Part of a small language model's weights.
Size: width 448, 7 heads of 64, MLP 1792 tanh GELU, vocabulary 8192, 40.3M parameters.
Architecture: LayerNorm before each block, learned positions.
Training: a variant of Muon for these matrices, 810M tokens, 6183 steps.
MLP neurons of a small language model. Each row is named by its layer, matrix (up: input weights) and neuron, and shows model dimensions 160-255. Each number is 128 + 24 x the weight over its row's rms, rounded and kept within 0 to 255. Numbers have three digits each.
After each neuron's rows, "fires after" lists the tokens most often just before its 100 highest values on Wikipedia text that the model never trained on.

L6.up442:107145096152117132140122138112132103093088149137123148110109151142089156123099097118129127120127142126121118136152156121091163132107129135116153133154089185095159134117154134145129114127094142118098142101103098103131160113129124111113084061121103101152164137146110126133145134128164155135
fires after: "s", "g", "ers", " |", "4"

L6.up790:104145130155121116126122146140149089166145132120104127138146117130113145110155078093121087113180158123118122113130175169099130104124157110181136121101120093119142144168121147125098118139125151102211137103149104169084140157128145122149130121120141089106141116138127117101111093134114086126
fires after: "1", "2", " was"

L8.up873:163099128123145136110130172131140112121079138137180133104151108093118192107092154170195109124128137139121162133103100112107106094177163154128166158136113128112126128090136124129091139124153158163151154142178147147142128142129161120136114152110111160101135121127144147152125104121137122085
fires after: " |", "1", "2", "0", "7", "5"

L6.up1753:132119111182156130149154078102167139138159079151116143109164157148132143156094115138125115128136109132116154158138147123152114103146151145132129155139132090095162123148096164125151089095140126139143137130156119137132114149123096131130138139103171138133167120122094139107131156111142142106
fires after: "s", " may", "'"

L6.up1738:091123108120151096191173118135178128152108110147125152096098101153089116165137109142098152126181156134166161104129132123142135131102097140139138136159136163144146133106140162121152134132144124114115124102164095149106113118095153125109164077102130115150122090126127118091116135131108136118
fires after: " ", "–"

L6.up657:138117107117084141129144133106135126122123163122128107124097121130087141129155146183129108131141138124104127152113091132123100114102116147166165121158162071139093137141158133111107141123179078103146149094138135177145138154146142124161172163153134154130163149131145111167138128133129125162
fires after: " San", " the", " S", " Sara", " |"

L11.up996:133110138152151127103144185104125168091125119118104137102100109130136127086107102140142197146081158105158092073141140132153128093154115117128099123113097133148147143126102144133134098124101076132113136180131097152114131101130146128130111111133154174135074151143123127122143087115128110127
fires after: "\n"

L6.up139:127182141143128096126138082124109128121136142139176108144156118131145113130140123091101145133118138152079141133147081128100140150110141080121162098137100069122108186157138153137143121083142111095152118144146153139083132134114131115138122118080174125112091094108129120109113121098065108166
fires after: "s", "es", "is", " Des"

L8.up1197:183119070160124102112139130137166129150160145166130156124158100149104124151106079170105094162079122118138084124143162133105097099125112132125154102110118119082106090116140100160128074114100150148121136110109116135104150156124149139089133079124119148078126170077106097125139142132090131108
fires after: "s", " He", "n", "7", " to", " D"

L11.up260:125132130105126136109123108110153144102104088094098090082103137102117122121124162071145139129104128151100126127107118120121108123155158120113129154151094110143141103137135133136133116159122137144092086097141103119118109118170140157094150121153141159105193152127129160154115098090125118084
fires after: " at", " in", "At", " the"

L6.up1705:108142118171111136084156113168124109168127163127118105173168133144170150140134159144118147163075133154177122104138148116101108121134116128131137140109090142129157102137170135097165104119112176157143146116133180129117130161099108095136141147163091107119101149147143127183129108125090133133
fires after: "G", "H", " F", "F", "st", "P"

L6.up960:133154134140113145147120162122125128152153120162134159111090086115095128167136140144131152095122141118131091103110109159112157145130116172143123086116137110144138149111118102139108099145142110148177137136128186085146139109159151128074182192147114108177084149151092141099179169099128149151
fires after: "0", " A", " D", "q", " x"

L6.up942:120142107157105124139134173135115140147135074115093168141135129159164165113108115082094155123161098140105123109143079162106113139123128115077118152143181087116122144137106089107123125092091144097124103138140135109158131154124124119124128126152082115163094112143126144166144153125103165094
fires after: " A", " E", "M", "A", " a"

L6.up1480:103161088123124134130129146133116120106091152131131125133107131119129102138120174122137074184119159131150098089120135089131114087116137159155122147162122175100147113094160159154143117152125085106098102142155137102142107115185121124107090092113129140114119156103171146148102084127147166135
fires after: "0", "9", "1", "3", "6", "4"

L11.up917:127122120195123173145132145124151121129195138134146133147147112132106129130108155139139142094130163155122081137118167127153116132073131100192103096115111138115119133118148142123096150123130131086141122140117169153152158095139159188112138134109085111098143094151122121128109117154125108150
fires after: "1", ",", "2", "6"

L8.up1286:081145130084129110111130080092117113092126137129136159131133135158116133115157094121169152154147107137146147125107128166125103094120066126100137134120087125104148160131138146140127135158125116131174130134133111183136131118114158108135133128122146128125100160098147157128111172152133150124
fires after: "0", " ", " re", " part", " one", "ist"

L6.up261:101115085149129136133143091135160105136159154110108092128080161103147151111116117163151137146099107103137124151097157118165138145089162127171129086126127120155143140143132088145159102100168101178125112136095167124107137126171122136101168128071099092152136096132126132118082129121098188139
fires after: ",", " in", " New", ":", "In"

L6.up791:164145113111106146143153155142136161154078128130144126113133136095095153115157104138134167145129122130126122078124156144132145120164148098167146137129072135089103080107144125142098145089173122156147079188097117126075143152129139150066151154108133139096145148134138143154174134178098126174
fires after: "9", " C", "C", " In", "D", "d"

L6.up958:132154142082143148103113119153162116070172099122124176113156147143106111148127109132156087068089131155094126122141127108155132130133148110120155132126153127098078116100114151154154083141150134146140128093131162114159147127126144134104176141143136111140125102126136157151131169155119146115
fires after: " in", "li", "in", "t", "ri", " In"

L6.up536:154135204112166136116092121168123135142167112139128165130193138137129096167140168151144137130158127066173117119140125088124138123089113133111148140156135121132126143125122124086135143097111100131113099148113128108136174120137117090151150067130144151148105112127152135098117130132104120130
fires after: " ", "In", "M", " In", " Ar"

L11.up1177:109147103153129146158155137160128112155122127134134136174131118127119165128102097165135104113101161130157070112101150123112152111100119161103161124149113143125113104112105140096132067140129138104114124128140184126138156080148106164139147158113157149114140160120098106144163133161150123159
fires after: ".", " Moore", " |"

L6.up119:112101136107107119152110123129147169118158120092133123129136167087157125131115105160125128122132117128140140124128128160160089104135176138123150147158134097140107112159131129144137133166115133118140151136108114125147162140120129126102127098140177107111148143114103128120186122138061147136
fires after: "9", " In", " in", "in", " Ma"

L6.up499:119141138130157115181157160142115125128069170158118101144148135111130141096151113144145132122125152132137116124108158129141161129136163108127125161156133146109134098130127114106102141141154127095074106147102138118128114102130151069095141136132138119091124121159103138126078116144184125147
fires after: " ", " Car", " Co"

L6.up1359:106122112159152138131184125127128139073115109098154142120167120144085123100092087138110144129101099117122123139141141113171134138066089130131106087115097165103103119128127122163116110080127163075168117166127113157095141105104146116142086072103122093101171149147100160137102129095139149135
fires after: "s", "es", "ies"

L6.up1515:097122116145088132161108109115125117151095117094123115138136115155112159181165124109082119127147093107153127122162087117117153100127073164112142121157138109093108157161120129141116147118128139163112106123081132152159128149178123110121162075146146168143116132119092154109101165147126167090
fires after: " re", " Re", " ex", " De", " dis", "s"

L6.up1212:134149131101148119132128173139113156131108142105100114167110113126168139122132117122085156117096142106128074156157130160076093133144135059139092147123143158139131150091116117120120088073123128153132129160159167112130131086138149120101120164102122109109101158091133150148138104136145147130
fires after: ","

L8.up1033:109136050148109156186112148109142172165141135129105173077151121081103116114115099076116129133123129115134129148137093169126115128129124111105125119139142140118166112133106116158145107114120109112129127108139107130121167109179144126133077114152150136131111125134113115181101148082171112132
fires after: "-", "|", "s", " P", "ex", "is"

L6.up999:128160136105152125122092123137143109148108114124142086112112123129086106095140157162080139116108165175079133120165134127127158122157106133128104133125126133152121139136113127151119101111143133187108091143181138137101114130153126110119094121156108127131128085112132205152152127162189098103
fires after: "re", "1", " Re", "e", " a", " A"

L6.up1199:142111154181107124125118082142142138127125134098083143121152149147122149137121096125139129122121115134125158103129107124162124125139124140100148121107096134137126126145143117141107101155126132089166128097131099153090105111134103151139131062125136128161145138101137149097107099137093134098
fires after: " the", " a", " was"

L6.up1395:128124131104140101090131108117100142163118099117108128114144077101052119144153080137105094110139169097134138134140113115159145145144141130121125111142155113147103101137107144128137130114125126108113105118127079147105105139132134111122137122128129133188152105096146120138125116115132135106
fires after: "s", "es", "is"

L6.up1431:127105137125142127094111155094115149105139098128161150140140164152136099139130133096139127108102088135091091158148104130151108145097119112128112138124131064124143154136116150143128133111154149170122155104132149099166176118136092141114136136119148127104166131123139141137163196087127090127
fires after: "0", " a", " A", " an", "ta", "A"

L11.up1232:107145143160124121081133162149105141128159133079088119154113093127124118146095110166116103159123130177125151137131106131124137124125145187107105142142121157133157099131118086100148093155114108074130132131145128092166123149118140123148176128128105094134108139118145155105121153100155122099
fires after: " |", "\n", ";", " the"

L6.up1620:143121115077131162124127157119110130137096137109146095111127120149112121090148141134139154163117123154141092105139161136150147133096086151161148177157169151142150131129124121097070138104111117140119098133111116141152139137109142138099144120145188138149118098157112128131138138071161129104
fires after: "9", "0", "′", "8", " Ka"

L6.up987:141110135135131137120108124148123139158175159156117121150113127137084136149118142118106176093147143124063138156147139133122147098096130125118131128130113112072157103114121146115160082181157142157126116158135145154116139105132161150116130115133113092140096105149164142125114098127145141116
fires after: " ", " re"

L6.up1649:156113171126064135106110161116126124142113148106131094128154137123125127182157118147076123144117096128125114075129140148139159144144150079130121113126187124146127115149116170140100133123137138124138132094111116188101121134145171129145136120149137128123125118120122161178094082093127148101
fires after: "s", " S"

L6.up95:144111138137129102095095088135136158144144129149160147155141150099134153145114105132135098134108129117105142130154141102151138080102158099124088121103147094179141124114128104137144095127094143114130128122128080100103146163106141171115142119134129103128138131110121121151141103152142159098
fires after: " in", ",", "″", " ", "8", " ("

L8.up1114:147143129108092153141146107153138142140141112126109129164099154150096131081125104094118117131153147158062154118104111156150143138126114084126153132132167109124153116130184106119139127150134113141136144132142116154120090128117143136132098129156111138110207129132115102134135146111094159126
fires after: " |"

L6.up1724:134141104100087155136100146107158143134120095073133164130156107125091108114156120136083114125116116196120121113121132118148141115106145173161104159156175136119140129155115145103122112136112111157129156153114164150140111133153111098143134115133112121117110124093098088142087143139127094157
fires after: "s", "S", " Los", " Sp", " |"

L8.up777:136187153129093124129077113147127149094184147088190114182121159186116117135181132138122147098143068137176122146119114076095129117153144117123062133134127127077137121124117118142148112179137149114119092146089117136156110118091144155121113156112128096094116184120116126130099136135149096159
fires after: "1", " ", " a", "2", " the", "-"

L8.up716:125137093139113126135173102156114151127133156118121173134172059133139116147079159147145111160100132125157156115115133110116153116165128153112138107137118163142104171160106133042141097137133126093127138142108133146122168143140107157138138137134161132124142148120134139131158112146141132186
fires after: ".", ",", "\n", " (", " |", " Storm"

L11.up1742:144172091136165147132162150156082137116090107098130093132157108158148113134135126119120133181147124118106123115122161150158115094119146120126203111137159071125149120097072158123101164138152126107122174107161116106160115143091113147135125107087126124143112161117132117143166129090146147107
fires after: "0", " |", "9", "1", " "

L11.up1426:165136127151144149143097154105134140148136172128113157087135113147134134101120131114136096117150119118132098101140107134141117104096125134104149104137138108100120119158115118101123131151077141123136142157157150160129134095124110112120125111120149149128110130159142090083112112118135137099
fires after: "==", " ==", "."

L6.up378:133124107158134119060124138137107125118123110133143095125079101104128118129168133117123147146153135123115140148097158156124113141112106148112127110101116142107098085089121074145115160107127157139119093083127141126110146108169116123154121110133125140119169121105155104161128101156145135104
fires after: "0", "1", "4", "6", "3"

L6.up1702:130142141150112111124144150134119134145093097164129118140153134125121141153148178085092121126116099142153152134125138138109130099079131146136114124194142091135172132096131104089118115163137117122162098112185129095131118073132120161104151122145146118161132130090168130115123109122125133128
fires after: " |", " (", " U", "0"

L11.up1670:109122103087124137167135132103141122143094139147125129147121116138149148099126172110145109102132107128129153098172123125123130113120111140150100103121083136160090123169167092124081167090153182142129127117129115147163158122143137110115138150168138164125141128135077125133135181134091113133
fires after: "\n", "==", " mi", " first"

L6.up408:169123141143114104126155163144098138117165122112125093106168173130096142115094085083114136132155120104129115117116120118116154100114114100092120135138146098091109101115140098141159141105126167100131097095126110129125117163096132112116119138151092134133122123148135138152121192151135152105
fires after: " the", " by", " an"

L11.up620:140114149128141136135151122123132109126155110115142127137129100131147138175109120115113141112137111121102149121125130135111139086183126124132122111141111143134151135143089124147140125083101119154121080136122141125143135125117120104087095122139120137114126097135091152093139109104128166093
fires after: "1", "2", "4", "–", "p", "3"

L6.up313:117166143130067153122136172116120176176098163115153103155124125111127086121125118126126138161070086142120126150109130098097159119125114126081102104096133120106129131148109137116079122137131147157173154147134144117147137152168086123181145137147144115124103120096148114127147128151132120099
fires after: " of", " for", " with", " the", " |", " on"

L6.up236:143129144152160134120135140108122153123102122146107109115171121106114123127139143133160074131112153094162160149147174129086169143070153139123102180101107172146157093125144131144111160121129182124185103146105154124122120139116141144103139108136104087115144121165104095122104153160093113105
fires after: "2", " on", "1", "On", " On"

L6.up1516:159112118122102125126120132105129130131161137109160145125095113162164127107121176121158087176107130109131166113110121090139128096101103105154100180166106153116166132132114178135119110109127082130118093099116100103092125167118125146156147143122118127129106091092108150090145126084088138124
fires after: "3", "ent", "val", " Fi"

L11.up1007:139125113133140110136152113141102163116131129120149097186106163153125161144112117122126139148155148138108082106087131145160128111133120131129110119136079126133105115151119103155127114129137132145129116153131100134112166139181155097134092124097073119108147098145144153129089095118120115099
fires after: " ", "′", " the"

L6.up850:108091129126108129120086121104138134133145139104105094129146105097152145102172130153139134130173135137133112120111100106148108126088151107157107140140140143145127115125108116117137154117142162091126108166121109120129104173131135148120165104135120160157147107122133205160121166128147127152
fires after: " P", " C", "ly", "C", " Cy", "0"

L6.up945:145137118127109122125163151116102075125188111105090114165132106140155077126127108106171156131103116125113180138141113161119115112113108113116157128150146144108137123153129095115108144183101156131161098139161146120121142138075164150124143099134097165071174141119129154131141120155163072148
fires after: "2", "1", "4", " b", "5"

L6.up134:161142159094115118117063111125093099107124094101151114140148140160085129138140110137122119154095080100125114166142164129160155104148124114115094168124166155148141114169122143118171153157070124125161120145106157144117151180122118111152132131145117129131127118148139065145147121117170108104
fires after: "s", "z", "g", " St"

L11.up1075:084118110122166150165133126119136150125127114095142091142170124105142204094150154180143147128120103151105101102141095112120113134164137112110155134157145140105118155163089148121121082111134130149108136142114130156114124132162110105062121158120138123094154108095116131151089166101115120160
fires after: "2", ".", "4", " In", " a", "1"

L8.up1453:132158098095134142193092078133139150150116106093121105170132130136092104189110120177170163133117122169111165114172113150125150166091111134103093131131153101081130168148125124136123124166123137133133108132133102119141150147122130131093121127111083114126131137147132137132113130140097091133
fires after: "1", "6", "9", "3", "4", "8"

L8.up1332:145111127118085135161111139146159097127148097124137126134097120144130124087144127140126152105109163162165160123135130088112116114132101207153122108141155135162143126150126148157122134171131092137089138145129176123115144108106155153102150137136120131134106161126128130107128127139120119141
fires after: ".", "9", " ", "\n"

L6.up1126:135133132129111148136130127137112121077105115121087119179112138142057167129131095157123179131085122160182143090153108120133175101131141170130134117148134123089139148146140081149122124130144100168115060106137135121143130111187128112113106117104128116131094128089108105130138143102112135159
fires after: "s", " S", "S", " K"

L8.up604:126132131108112108149163085132103138161169141148148139147108133110129120147102065118118131117105129164098110111107105141112126124121104144135118116137134122167082106155132152112119119142151092131105153135138128079133093142090123150111171112141135086158124109147152060103118093119145143092
fires after: "s", ".", "°", "″", " "

L6.up120:133122123120140163123096125153109104138120170170134124100160143129139145098139120131143169108138140119138142148183127162131105112111145132107112098072031176153154132119124110137126118141169135074182132090120138140148113118184160147134156104111161124110145128089135177120175108131129120150
fires after: "1", "9", " (", "′", "E", " "

L6.up556:162144160120128141118153133129158137107139115117121146116141107124120099119177123110110110160132141115128099139136183139142097107086158101159136124123143132114141092141131125100080093111073114097141142152189115130153160133129150141147146103130147147113122116154099144108111142153087116125
fires after: "5", "3", " ", "1", "7", "h"

L6.up377:125159122141172161085113129132095087116137127196141100104145102118096102148109073111155102163116156120123110107108128112145148101122129168105145136108148142136109145178136162159090126130162096122161126097144110144142169147091116156113107138145125126100140123107082134133115129172129146129
fires after: "1", "2", " a"

L6.up518:147107132129047149148111154114092138101132142135150108140086150138169132146096109155111113136106141145088147116112151087130150124097087148121146134147140110160116172111144151136134151101102087159135136128130123110086161143149164151173087123098138126145152108121135131185162124137148136112
fires after: "2", "4", "9", "6", "7", "3"

L6.up469:121082164107131119162136130135123174101128117155129116099127129181102108141118071114122150145123118134139125105123085135175105103156149145122111159188132112140107175142137113137143143100142154108145145109120135102092128080135178155166147106068094084154100106129146165128115105110118120130
fires after: "s", " Em", "em"

L8.up272:163116116158143143106109110124117105119146097181121137144135130150072129124150135164098125121119123114134181110125137157141111132081151166137079110125109143165122108153121114122114086135139093124122128152097143155083131132119148110102159156142142088108175140117084137129131100100162083128
fires after: ".", "8", "1", "4", "7", "3"

L8.up206:189132173135136132146080129123124114123121167089141098174115103108144151100152161189140123135128165114155130138134139101109070158123079134167145134143147112160121089131118142138143123126100137157122140159154142134125118142138098095105120120092141102127128168095098146135163129127112128111
fires after: "2", "5", "′", "4", "3"

L6.up644:141117100129090142145154145168112140099144139159121120120130133150156114176120082130140107177152172112133130123136102128136154129144130134123140103134135125138127091136174088133073101122149151107111110103126141125107043133131157062099105149136128130138125151183131146140136166106116158128
fires after: " A", ")", " a", "f", "y", " B"

L6.up1536:144136176161144167109126110140092133164147164111127117146111123110095110097108135121122104131152153143125140123124130151117112149107123100130115131161150130174103185043153177069108131124124146138083121146130132113090120069111146121090158109148153131140164125122153131116103128126199127156
fires after: ",", " Party", "so", " is"

L6.up1053:131132146151165139136131126150118156143140169097185111148091129140130154089125142122183069095133112120144148155115118090098141096128155126128048144100135092130126071155158082131124105108142165132140137113091135172170171128141159112093102113121114146119142114105135118115130115154129145166
fires after: " a", " an", " the"

L8.up751:106165109145147158133144098107145125166165117158107167067158118156106108095159114137113123134149109128106099120137133176102121122107103132127143103154137142149103128154118132130121109116150100165078157126147141124141148123126125134086149127141162142065149141135083128144087124140185124111
fires after: " "

L6.up1204:163167128167103158112112133131128075154157159095122101153116086130055128103111174076146131146100086113133110127132165155135113116104128146133108090161121183166162134080135145136140129100144114138140084086147128132107164155122100149125124102121074098121154164062126092126143111149131132110
fires after: "1", "2", " Ho", " Cre", "ter"

L8.up181:084126104115148105083136086116144124189158144079158107171180143110126103127154099125136116146097170093119153103121113128135115143135104114123126170115104178146105139128129163132116167139109145121144161140114147139096149124157110108106114143148142129096157113147151113093095165076108114146
fires after: "s", " was"

L8.up1483:130152145103083127133125116130110130106150194169116132149169180095123151080092124147127172167113146086149108135140137133144122144113152137134101118200127128169145128145170127131135150075131131112154148130128119137176103170126141080096111064128149117140142130137091124155121185106136121152
fires after: "1"